From a checkpoint of a small transformer trained on Wikipedia: 17M parameters, attention and MLP in parallel.
MLP neurons of a small language model. Each row is named by its layer, matrix (up: input weights; down: output weights) and neuron, and shows model dimensions 160-319. Each number is 128 + 24 x the weight over its row's rms, rounded and kept within 0 to 255. Numbers have three digits each.
After each neuron's rows is what it responds to, as a language model described it from the Wikipedia text at the highest values.

L5.up133:135156140082107104102118197148138148083091168133144162129126102130119186113185152121148074122090140114140116147103129139122114127135126127159137139140135116173099126137125141147141186117152118120123124113173110113087111140117129146078180127114110173123090161151161133123102122164133119120140106122138148125119131087187131109134113096100116146123167116112158102149119108122115132082157134138139132135120123150080160095123109111116134160128108133096109111176121127126113144129124090
L5.down133:111181085117134125110123159124115127081101177104088181141117131143145185108161156109124067160085115141152123115099182180105150118116120144141114149124103127163121131109160115153127157142130146134113126108141092087141151143131164129092134138092134153148150154140170147142102136159110114154138110165124135124156146140111100150113120163097150105116152162116147132144127147162096149104159153121142129121113122143083190087117112128146148175123137092105131125147134173089155127121120121
Description: Music recording terminology

L3.up136:118104126102145141137107155133094115116141131145156144102129139141090122153128175099118098148114116125113168117120119138096109133106115102137159127147104102188114157133118150176117136135143080163095156114115106129101140125161111111152135137137130098102159152087093105135181176124153125169139128133121155159143107135119147136113178142185108088127109081098135124092118115089135132141120140134121127139096152150112136154118114153128123151121107129169119093139143144130134120153134155
L3.down136:163142150129108148144132112109151118143152120087113135127117134105121154111123120094130134099151096155131133125105117144067132144126140178122130125117133163170112141096147122116188115121097098091124154152096100100118134139141091141157108091089120111115150172137077144167141161108174145141113143165098125139094072166181091147126148139102079130175151126137132130175112133132118136161116070178114121152171128150100149150137121104158103081172109129112120139123119156132140125113128141
Description: Paragraph and section breaks

L3.up913:085126177109143127098138087099127137112170158106134110124152111120143109148106130124100110073159143138147106148126153144126147098095116148109130169129114131122115193147039120142133121117163162150115084129116145078130105096147133119145115177129108138136156128135124084116127126113119147128126140132055115081123111112124122119133156113107130126113124131137155117141120127112130185118108132116117148126141142130118129127122089103166099154140102128146165134143152087143157105110154129
L3.down913:112098099184155084112132123094150128124129174112160153132106116162143131144104137169133156160112148123139137098134120107146123117092149159122103144139107143176133107104137161157146107143141154150126133142131159103131170132100123090151094115122106120131132124135104147137149116156066151155118139157124173068168151150120139151087143150157125181150132139156081088133144085105162097139105135132161171099119178091112122136158105146131118112103079141122126154160155154108117093139145143
Description: Mid-word subword fragments

L5.up120:128172079093122140146118140133151136139152163137107159156170144109130081179117139111077145104138120160186128155109074166124120091155131162123114145169140119115140162103105134151111139095147127112118155098101132099125141161157108136116121161097101114093103122173125135126107147151113165122128148072105143147166118105112130127169148108132139171133136156148102137158134150131178130130129151125156144123105096171142116155171117164155178156138139158111110123110118095089146131123164133
L5.down120:111137111115185139183097148132132176122176122130150144117152155099112131168110106135117160107126081138144143102104114147143131092111084103159079110171142127127099147111128152138092176122134149111102123116134157135146146128105153108104108127093139166150140148131146079158129133121114166148130156137119091131125179091156149124114108118125112089094142138182088116131103132103114165122128149129135120108131172179134132158164146105178133197139153127151126145171141128066089126116151120
Description: Adverbs before verbs

L5.up385:150128143117116096151101134126110129123108116146127156114106134142115135132120151160141107165152102153114161103139149146111142128154181149128127122105135106154151136168118151157130142151127111110131105126138147112136138163146097164088113112104105107108130106081126070167118150119082154168113169127151119134096132160127145145149168134128139138176128138088121129152156156111101112131141145111186116139152084125140130149125134100160090136142108127185145096099115154149124120110143106
L5.down385:141136146122121140128113175083134116170118125092162162164113141146134118108125125109119136163093123126137153063090100152139153138114129144169109157096108143161132126140128176158140127161118142126152109159155115119154156130152086126127102134116123153128123135107136146131132083116141130146072124165117129117148153130136117125128120137137098123092087110132154146124116100162174142145139111132152110124111161099116124164132090143111114120167102109151122127117144067103114120135143165
Description: Mid-word subword fragments

L4.up52:118133115117089132125130112137109112181164134116135165128174104170144094155126109116133167094139174114122135143102145147173160133135168128152098126137144116112151205152106137082146104153153056131104127139152134139099116119173137116090112120116134089144142130139148099103154172132095127158127162155066144153089084141139145170108148105132143117133120096138137144131109103107135080120133078146112162139082115094181163082101149122171073171104131154126100132164149112147143121112115115
L4.down52:157146086099134124125152140114091193110127136101147121174112138180130151147085168124162118136133131159127140112090111122098162128104150125164118163134181161118127151109143160141138195153097121138110112141189172086128151096137116130091140117128122116127116122181191129131098104100097137135089155121091169131151150123130125102117100116101133135132120113105145126085124125134162106118139157096134146098136099139107143157124143082115095147158160109158106114121116158149100132101094141
Description: Mid-word subword pieces

L3.up483:148146090124122106158161121110114105154145125139118165172119140140134117167102169143109140124146115141158142089142125152155119121117140109125174182143098125130128150131140094118104137131105123144084099139136153124122146124108144125151108107131154141170147103166147104151110130122128124123137180090083129172086118147140109117126105102148112126119125125076148114127150135091106117092132130101126115119085143097131089117175103082139108132115129087114129135127110081164135166109146141
L3.down483:093144107097194148146142202121099144147135070131120136138134134121100159077072166148138115155125136143138142115137066121159072113114133086145140141121118165133151154116098130138113107137122128150116114136112138119087140123111119164095089127129115138102138119179122109130118120140128126143157130147090136132103151120125145115122165109150151119109119171101147119121128145099158145114130093135120099138129123102144121130129143113145095123147137152143087138067152124185155145135072144
Description: Giving and getting verbs

L5.up259:129117076128154110130092093158163151159122124136135152112150133148130158157142117137129110112143088118118147146097127147112102116129135152108181066126120152109114142115147109096118113124133091134130166103134076101149066132144148129116153093146154111133154089132135122050121143116109125090115098152122144187126142149126125139143093151125133110114140143068129124139121109140111154170118162110104090129122132127119148101108128091123105058123147131133131175147146125122147146155136114
L5.down259:153128121135123130125173107136126128119153141109102148120119103112143162138129111070121133145120161131111154144112141131121150123134111099094139113151126139102115087107143105112129150138123116129139128156118147089179139130086163156145108116124164173116142103125139168134115149130132107146111122118168156126150113076099121114136122132104137157154158125130150124144146119122109098117137151112110123118109106138120085151141139116155114110114167172088119073126122135145155148134157176
Description: Period-start modifiers and word pieces

L4.up666:125136159140113117144152116113116174124099181139114139163093119119143206116120149139134106159089100124129143167087111094149139165121122105102132156158115113169094146131125155130167157120104123101131125132154131097091140129065119111120148134112104126137088145159129078130156144112120121119118144128140181149118140134122136157138113099123100145164097109150152118155127124129141133111142144117172157135116121192115119116140145137153112131110111137130122161145119130095120159137133090
L4.down666:130160119123150128153123166080104117080144114135126127126130159114136148092146112165146079132130141115125113155120127162107123097082133092117157134138158104144108107179112112139168125118118074108155106132130103099177139084121107116101158154137129133123135145159098134117103155130128155149122104141156145143118119094131121150156094115165151158139119150141126103156153121155142107120109135117100144104125127133097220106099143167117142161140129122120131159096069119105138095143094103
Description: Creative-works listings and headings

L5.up495:137117108125142086148128128109108142104148091062122115129153120130164164120091148138128124094138093098118168125116106175168103141144149183096098124136073151089164180110167152110079143099170140117131126138134142122132178089121116156139106159136079113138122128177126132117132135116096132093145114109131108133105098144108097164144123093124148125098147133130126117090155164099140186101127138148147164153135173108140104078121137143123170109148143149106124152150176138108115132103141157
L5.down495:115135125093134098139168120103161113136121095122105119134142114101115144150110096098143110172107136120158135153092124158127129110135111118113134094190138115113135134136139120167143131117138104168094145162107125111092077104082140113095141161165138146167171129129126170140131119140117140101110167139152080192091119143134107133139126145137160133114157151164122174178150146151100113140117165167170115158125124120142133119130137180142139156146124138084120118156174181163129145135119120
Description: Census demographic terms

L5.up947:152103130139126128172108115144104101163166122084091107159170112118113147108134143126126119131094154106095139125090160155143119133114112109120140161114130086153080122112100156122129157096143161108114133089214101122133113178112090159118153127135114119114097113088144133131119126133138104131134147127159127132128135094138158131108112096122122137139140162102101157112132110147110124175137117165184126088135131142117124192179142119165087129098108145180132156130127137095121117093128151
L5.down947:121142124125130145143124154144100094163153110094124122098109121147092139127142154135147151143109132163129137129155129156157096179159126124207119128130102123099080101118134092120132180146135122114099118124131160151138088119127114117121157132154113056126166164129138125129141123158121142135136117125124121128161116153103155138097068125155135056098119136118115122147105120132109151107111090134126155106090164132174158142093094136116153137111153113153110106144104114145118138109124139
Description: Word-initial letter fragments

L3.up195:116146082163142173132103120157135155120134112057164118103149105149156095187148112159123125154092107134121130134117140144148084111106128129140141129124120096134160159119118157133135142132096123131115084126128137187110114089134121172175133071113149098116142126168099076126162144126124114097090145116137113184166147140117105160110116127126120124135149120155136149140135135092173150162128135166122144156133139122103118109165135149120118130080146124146092143100107103147106143132129159
L3.down195:150123124178175133149187132157135141149143106163150131111142126145138137095092112113111110101112128144163128148187146108097111114157125104115155167118127120162141153098120132112145094137130120136083130157119129155097185137091105142103136177150139148139110114160101142124117127097092118125177218104112105104129112144187150117142101129131113107134150151128156120178140093111129130109154123153145127057098171117132063145123147111124103128114106109126145158161109117133122094157107134
Description: Mid-word continuation pieces

L3.up1052:142125114106162103123138156180122129129100105121150124086132139172134139160123168184110126120141113111142134160103113134169083154120171113138097146142130099114112141108186122124133155149152093133136144141100111138141095164146104113115140095134139187116154149105148133096061083144130142126138166117119129171140189155117129130111097123119124127147134148147174132077066128100128111143146093117145161136121121156132132071086085121119116112127106125133110134108138144090137111131123183
L3.down1052:148092094140148114129132091168114143086140099110130117124134138130122115108119124142157096120123136095133137133114125107102138103127119159146155081129154105122155156148113115123126169127152106155104145121141106084111125146129106157165085157133124123146159128114155156102127100145130107127102150103115138186090157129132114102123147131158141133147165088163165142114149112103096165121126097131077167121099169127186128105095118162137130147118122111133104159143102066113106124128150135
Description: Piece after capital initial

L5.up820:149133099128110129077138103137109146130090118143119118120105125072129109137168131129075144131147118140112098104142157103134112129117151154167104135163114109156119130118124134146139097171125132130104134158138158129105117114160149105120160097076128092135169102129150154124149110128111159145168134140101105084106102149149156124142122148110171166118101123119159126119126112159126145127163155112116129088120104125121111130093086133142142156098131132149137144161183126096141138101095073
L5.down820:094106150110098144143128133087147131129071124138107127119146165138142154117118122108105158122158146132172118113113145177130088099099108127125130166128187099138129140151151133175113122136156144134093129113115104103077131109115175143120115148093130155111137123130152146125133147131125127145127112127122141146145140119136145175122170109127121083125146154134060151137143114159144153148154134118166173114109127121120146132134124155116120114116132129157120164111140105171155100116138136
Description: Word-completing continuations

L4.up331:138127138129110138128158111102129173109152136143152148113120123132092078168071165122128127157125108181129153109110105124146165124124168109141102150085110143109110094126114107113131135111113120124110195136109137175117161104138114118146121120159142125147131116095114138139102118188122123155118113108144138143116095100112154090106136135166091153159149115109099107141141113148159109100135126132107136151190149120120176144110143125114137112122091133130132149126138068153145070126087140
L4.down331:119138140067104112137118111116149163135128108136126138133147168105082107132121113175120074123125118127115144149149145165126149159089125106134084127148120095162151146124185153108156101093120148140134212118134082134102133098142139117136123145100155096153180138102127099152112120153120125107098106166107131157105107109103102102133103170168091134141126112109131145112154181204107128127112157134130111108165120161136134160130109119102121137151123151159116065124088100101136123147102159
Description: Word-joining punctuation and breaks

L4.up426:117118154144120139117128162170093109058119140131100076160150117097148142142113120106128130120177166123123147108119112112174113138078158103162104110121120143108135119113129128115101151115161095153130167131101123138125149174161130137125087130124115111118190119110150105179127139103166135133137087146125165127113151151074138145155111125158148140122174143045106133133124123139125146162146123132148139143152161089107096129134136140146156149110139117136110103099165138123073117128113161
L4.down426:156130132152142131148145163099109147125122151130100161129091153142099116121133132115081101127125128131129170132140127168121129102169105066100092151137113105184148116140145144091156114130135125127124140115106111160099164149139118097162115134123161151123149106130105096150109113138160114123144191133121142090103130099160137129163132132128125129113117128123120115100070094163158145091106113120071101104129104127094113110099148158153114117100188082138145142125140142135162183134128136
Description: Mid-word continuation pieces

L5.up1075:146139168144149093157133136130155131165180138111114126167138106162105114132129117124102108143128097119129126142138108097130138153132137116136119111144127105141151077131109117109120074134104145100136107115148099135168169165108142127143121150106137141144123126142139143123113134147111106083152130108142154147141126147115130145104111161168144146125066084091139131119112098110135127179145142124108156178164117087142121164136083119122114144162070116120158107097136112137120107127134095
L5.down1075:102128135096078115113142131082085137141142120115101074131151126133173120159113141102095139115132145121135103143113104166131136100122131116145099052159140120090146136152118105162099106122113142131145162095129124128108141113098128093097119126122120109140151129120105177157121148106129178084125108189148145159146074159122139146133119114129151121100123170156119132096122115108103080121116072123140170104135131123114141114086149152136116156138130113121109155133106118142132087116107157
Description: Mid-word fragments, esp. "ol"

L5.up1261:114141130121200130139158169097108143097131132162148106148077112103168118130115164095168160158121122129133168133146164098116107122099161094125133143146094127116114135119150129134165108141088132152117158106104120149157103142123127137179151155134117106129123110114182100152122128156099129139136127145132152113137110164127162103119152143139127106121117134113126153125118140141107105070149106096141175134135141165100146058113146138149111144123121084128148151129104100132123133138113129
L5.down1261:163126112139158086121113174099123107134112137141106110128154104083115116069123140144116117149115148110111075085134112116104102124112152079134113082125102152159159119117132143126141125175160143176185153131115137139128123124120138136154124107151144129093116116094082115113142142159096154130120109133136147136104116094133124118173137167104075139164121172123137121129178114131096156156139118111133137117124122071126149139125067107114145107131118137133161166119153182158135130153123129
Description: Transitive verb endings

L3.up879:148139125139107141085154152099140130182108126101111142121147111118111107080173148128138114139100121166164102101151140124135131106152140137188133167123106091135103112100095100115123125083112104128130128145127101133102129082130143145180137116135148067135056118163132113127103100088146104123114162137137121127154098148140128148125116112111132119149135129112121121123128152130122121141129135118123129133151149149149139124148144133106159121160137141124110086143145140141146165125202162
L3.down879:110117155115159145119092158096158146076138071120145132147161121137120141148106148187107155136097118075127136106102129125150123125141123130098110121134122132131173148131130164128111155148144093118116158127116123117130089089131147136145142139124124130097124155138148134128169139180145130169144165154098143117110117076095100153137148070149147146125138118149094082148129116150062134108076167130093112127132140128126121109117101145112147136162111122115126110117093214103142123127124115
Description: List-word continuations

L4.up374:105149152145114145129154107133153123122121155124140146045138120089112102141157128121127102125148111105129103087154137130155111109104178138143128114129152155130154124147177156178143140128137076127115129127110140181132152114120159141106103115121110139125145133157106111097141151135121170118127165131192124149108159104164138148093127160154151118117134104125098093128126097117121169140123173108115139112163075132178118127119163129092143116138105118117123161144132144159138119094110139
L4.down374:111081147104147148119120125114111124145084110118104177139122105132160132111118127160149141121142176144099133139138130165116127161076176088105126105108121127105120177107110124122145110116125133188128122129132142109176121127138163124117095133163114132135102122095092166108134147089132100150107131136110135156136147085131128173112142121135132181124082130098137111092161112105107115144152104177166130153105148114161125126106123092082105149157115127132096136123140130105136107097164166
Description: Predictable word continuations

L3.up598:137127165133157128124108115132148100108151128110125142117141117105103160142142094113106084134176137081118141150138130135105127092116119092091126114157168118147127145145135175122130153131117134118109108158131118166136099132147167147134132155092108137136138137122130140122106094118164139129105145148124178122104199131144127126154143113153147167114122136120113107105141105103122166162128110177103077113183130126134107184129119152107108148125112120157086098108107126122133130127087160
L3.down598:085127114162119130142154122091121114114113102117156148144153079076142149143167111116140162154083139135163094165168126142120156131168110080091115122123127147109129151138111132149113157150124146151120124168100181124094118081132139087111123098144112117107120186082131151145126126148108157090159089163158117193127108151088103093144112100091123139134138165099106117109101155148137119110153138131185104115158105099119116120145158145120124120172135118112140144155141165147153116134147124
Description: Predictable continuation tokens

L5.up341:152063138119116193123124076147162145153149084171129130127173102122096125155101119102133101140117170140117176122118097129124134129117144114094099137143136123156136127124130162141127147120137165146134159158125148161095123105138152137129126131099101131152165132145148163145128150197104127144138106121148134099155102136150169119141176143157109126138183133122144138146107145144091153149104118128140106097163118128122115098167141139163132145151124175133111137081167159098125084157156112
L5.down341:118141145069113142144154106088094139106100140107120162142156071105128106137143142175128138109134138128172148163155168127127099132149134088120177081138167124143118136133170168145133112114097095113124121115114142107086108100104190112129106144124121117131153182161130159168131126120097145123142115163209140129119127134075165139114149147143085128134148119133181130104131131198110111167118163124158176128127174097102168153126114146136127148119092098128115123121114126138102151125099149
Description: Paragraph breaks, French elisions

L3.up457:156144109122092122198084124106122123114112113145135097144130146141160122140125097105112158148117176093138138137152097136137164132110143117166100144145102126128108140180123112124122153105133156130137126115124105162182139135111140174094102116147118142115121123143139102112067174127125130152170119124089087082102105132113135127151187172113177140133152156146128153155140109126128110146169109127141102116114111091082104124116117144138120096128181154099103133115118167177106128123111111
L3.down457:130129165149125153102090116099153125114161096103148112118092153129123129132153135131112165121115119151160126095125175156087187146126125165131121140103130123106166124138121130096120101130124183132121170157125087077142130179166118129123140132148112123095157143135134147135112114150128133150108107139136171093158149155153127121151092124162109132126159109098087091186103107153070091126092095120162155094133126087129166135129141117104135143115118131149122152132084125119148115124179138
Description: Mid-word name fragments

L4.up86:129142115156132153128152155134134165149135130160113114145112121126111123104132050148127155140130132111146157120128109161116100088153151158145104178165099117159092124133122105145117150083112152139149114107151135170087122103106144146118145159116153097145137126179151164102154142191135115175138130163145143125134130108114181091138111148121125132122140140100102148136143116130172133152092120109131150111162136128140090160142131142109165150153138133079112126138135117114148118133172161
L4.down86:184132178121156153125117135179137122141125113096134130174137132128100088148130138117144131149086120123109103144124154159058140163116116130150136139105116133173118122128119110137141146096138110158115138118168098130119091117131063123087128125093115130084165133105154129141124120154158134167128150111138175174185139089102126131064171131137148090153135148136117125130132127143142116144133099122165107103136143165154125144161142122090107102101123117141164184134141091116120110139105153
Description: Mid-word "l" syllables

L4.up1189:162156075107157084127107116203109135126178088099108154126116121162116121108116101153100100143138096158155128139169136116124143070135121128106135106140130151169108126135112136133084135123120114105124126121116145106123127133152142120122134137166147086109155101094109137129136120107102103108127135119126124141126125065145127147098184162124108122137152070124104196100108091110132156123104154118094142142182089153119077105128114113084109104131162126129140133115114121148137107120119173
L4.down1189:106122156180123122142138163101164109115155133150139143195126150116125150120162140074121135111130115118105122149088086106150155129184157182129124155114126135157120120134175114119111131109174117123158106113146111149073158155108132139132144179096084122170131152136101130133116139109157142144094084142079108102097132148134097093137159156138147116128136110165155092129150082117132170125133122155106134092141156139147149147117096173139119137154131127132075109145128125124110103093124117
Description: Mid-word continuation pieces

L3.up874:150135111102132145148140128139130135148140110125125104128129171104139153093088080125125144143111141191111138132136142142185156145149150150143113111136108096137116091139130132134058123121132115140113143137139089130077121138136121077130107139148129167142127121114184136141130143097186193088133169157117156090150090128137124154130110154139117105186100147130136132111153134120136165101100166070119144193134155114136094099129138140104137154135163096142110126080123189141147131122122095
L3.down874:149134113136119155091086085142098134154083152152175168139099168118103101109118108103116176135143135107157100100131130129117117084120150142167084134115114134123163102145143143131147159143123161111112120102103156126152135141160113138131137126138112149117115130121141096128129075169121131104134112097117138140102122146137115136118153055107142140100113150120114114147132103170116102146126158166126121114171109132118148121089123140180121123148100129146167161112125128137155147125159130
Description: Word-completing suffix pieces

L4.up1007:128153110128120134141130097132154124148126176129116105151136155148179110159136106089115143135114125107137144136139177141142129125154142157152148110101102132100151140137094126113180108082085136162177126160110104109121099132139125115134089075096109091156120081127161133134079150154142070144154139076155118152108060127146110137143082147123150085138124134104142091119122083150110133132134137139116145075144159160089084114122159098145105167118101112126113107130128164118152119101121153
L4.down1007:135117128119130138070131133151153141193155114093108134130165160128124089111147116123152156153112148150103116114140119146126168090109123124141063126138113073114086163107084141133131126083094150125126093114139147113145110077133155131108107141103118139149129161125126156112105136158107127142171133116116159164091087125092123132144118148116148174167138111112099093110127128128167114160105144167106157127139121094151135115070124133164157165104135100128127124155077111132093139093133119
Description: Mid-word name fragments

L3.up1156:090144128183164133145134124114113170141109147114113140122082133084143084144138126168106121100156109147121101169118147113136129095150107176150134154159131075152125098159080145138117111131151095070154106152156152116139141153109065139142145139112124140182118162108103112123068111142158098106126142109152146148106105115144112149124105149123097149106129125117148122135091110136146118131135106162143109089143187128116139142159134140118127109097154134129121128157074139107091091154124122
L3.down1156:096150126120113142101123110115148121185076147122139107160132151144106131150168096113093134117126154124147090123137122137157134103087124082111104138178122115122167156154154156129137127131141100120100108103159118142144119134170141123143118105124146126084167168129106158099163121091138113068107141106114135123155128144148081128125085093117164126123143165119089091080069132143142107144113099134157114115117162139123118134137095127145150179143088099140102130131077140146092122090177103
Description: Word-continuation after capital fragment

L5.up702:113145125108141083087156122100087148157160123153125122107082130128148130192145086151125138135144130139115114130106146104083133113104119130117124108108149123154149175108109148137120105140144125102148135077165119120142108135157135109186133097150138105091172145124104143146109122131175111132112113106106142115105105138134106148135098093109138147133134133125142151110103066110127155114115127147098139106120150159156183124128097097142038104142108101123111178139081098126143112181151135
L5.down702:111113161093160156142130147113121120101131122126137128123119076119104112098127172125165109133127104173106118134058149129159141090117159153167129081150125122130089138104112130151146110081137123141090150166074144152147161141142162185114121115159119125158168138153197117143171182139114112118138144133150110156081174182098109116122129141111152111142128115118129072084135164139098111101113142154129160150162124158121108115136098134099154141089113122155118132100110107122121130123119162
Description: Abstract noun endings, heading marks

L3.up56:150133068144124146173166120158096095142121130137179123132124114148098157093122138130174140146167092130120109106127138114088135146163148129115139131188103107133181113102096173131115123152117103108109126146150145083103130153146108126113149077110110116166101137131134116118153140134127105107124160173119096133103163079123154163144109133143150139126127130139134121118117177093192094110087098142139130157112156149162149133131161164116113165125110117129108114170167142135136127134104068
L3.down56:108124140167145157108181132126085122133123121129116180177130109123160137145128114160125146133123124086141157111152183103138100148122097141132166130114079088138149116105170127112114092133131083103085129126097141116113137124141170161127136106143120177150159151134109168097147152130100115113156159140123119125134141160097143114096156142109118108099110124162116164094147115152134099149157133177104134126127132134124132140137131104194112116131090114104160131151101145107118098093126071
Description: Or in number phrases

L4.up653:137124095124119096126139187131120120116135119127151126110117080155106122170142174136102172128117156119117166149105095131133105127181191126118129162132105127089145160102104175128194097131144107147116135162174159107089131108116145151119138119132159135137119105136107146105168102141105183138105117102129116135097121130125177142100100133147139134089114115133168136142099123085117146143120106150126112170094119121107162120149111120134161097101125136149092110139132121119156129120112104
L4.down653:134135135068141121144157135115089149117104134143143117093116105113112114130151133113105105135128111156136202108139164136089164108124090123115144163099100118084107137132133166135138118160104111124112125175121120126133135092145142134082134147116173078158092112124132120148173140110109117098118127117139125103136107149158148172127107130119108129141113118111117093151142137138091141125136115146134173121110108119105162119105119120094136152142121106119075137115071127093160149109094127
Description: Word piece after capital

L4.up1216:102156096167117145151115147061176123152084124127175150098122198119129103113133166162108170122134096131115102118124119121154118117097151135109137136099088101158100114128125128143132124143152134130138141133140112100128148150116155147157085113087115073126123112153157141107139142136197163115154129134127122106109103150147125089108129110113107126098102141157125113098098106116163158158118125119139133131132122094131159153137127102184083141131109115121150166133143123122115098120153151
L4.down1216:147173130119099111145103119114142100130100122103150129144118137149151137152139124123141154142166103114129140100153168079140127100147101178111181133171137093102171134140091154168147110162157160094087139134135097192106142122124134114124134122171127092135151122113148157151140148143079171105138149152114129149066083080091098115121167137114073115125123088095153099129125119141139147140127109115099144111181119161137149116146131085101165169129134125132104146115136101102160150119132122
Description: Word-completing suffix pieces

L4.up1274:148117090152132118128108119141082164154112108114124137109077074131121129143152147141116131086124159145162190128107098119133154080158167109116145104159105119070140136090129161131099101158126123140147098110120141112120121130130149160132117148135120134137094119107089159106147103153176120158098108133156139129130144110173157129132159086119150153143133112139122085091157132125107114124167106176109134122152107083131174113166113153130089118137129097141114110151125131132122134128121142
L4.down1274:117105126108126111135152188140160132107155130121103154101146159086145139125127143137153124079084077037095114113148149085125097144134108134121100152120158140132127093154138155130135095122106157106139122083125134134125137147134146131122155149114173179099151123134146143124168160123137106132127154125149152131127128132115110108135130141101139162152115143105067155154160130157124133130160083115101125100098135156101153140133142100125163120146122125129112141141117123162109126125125092
Description: Word-completion fragments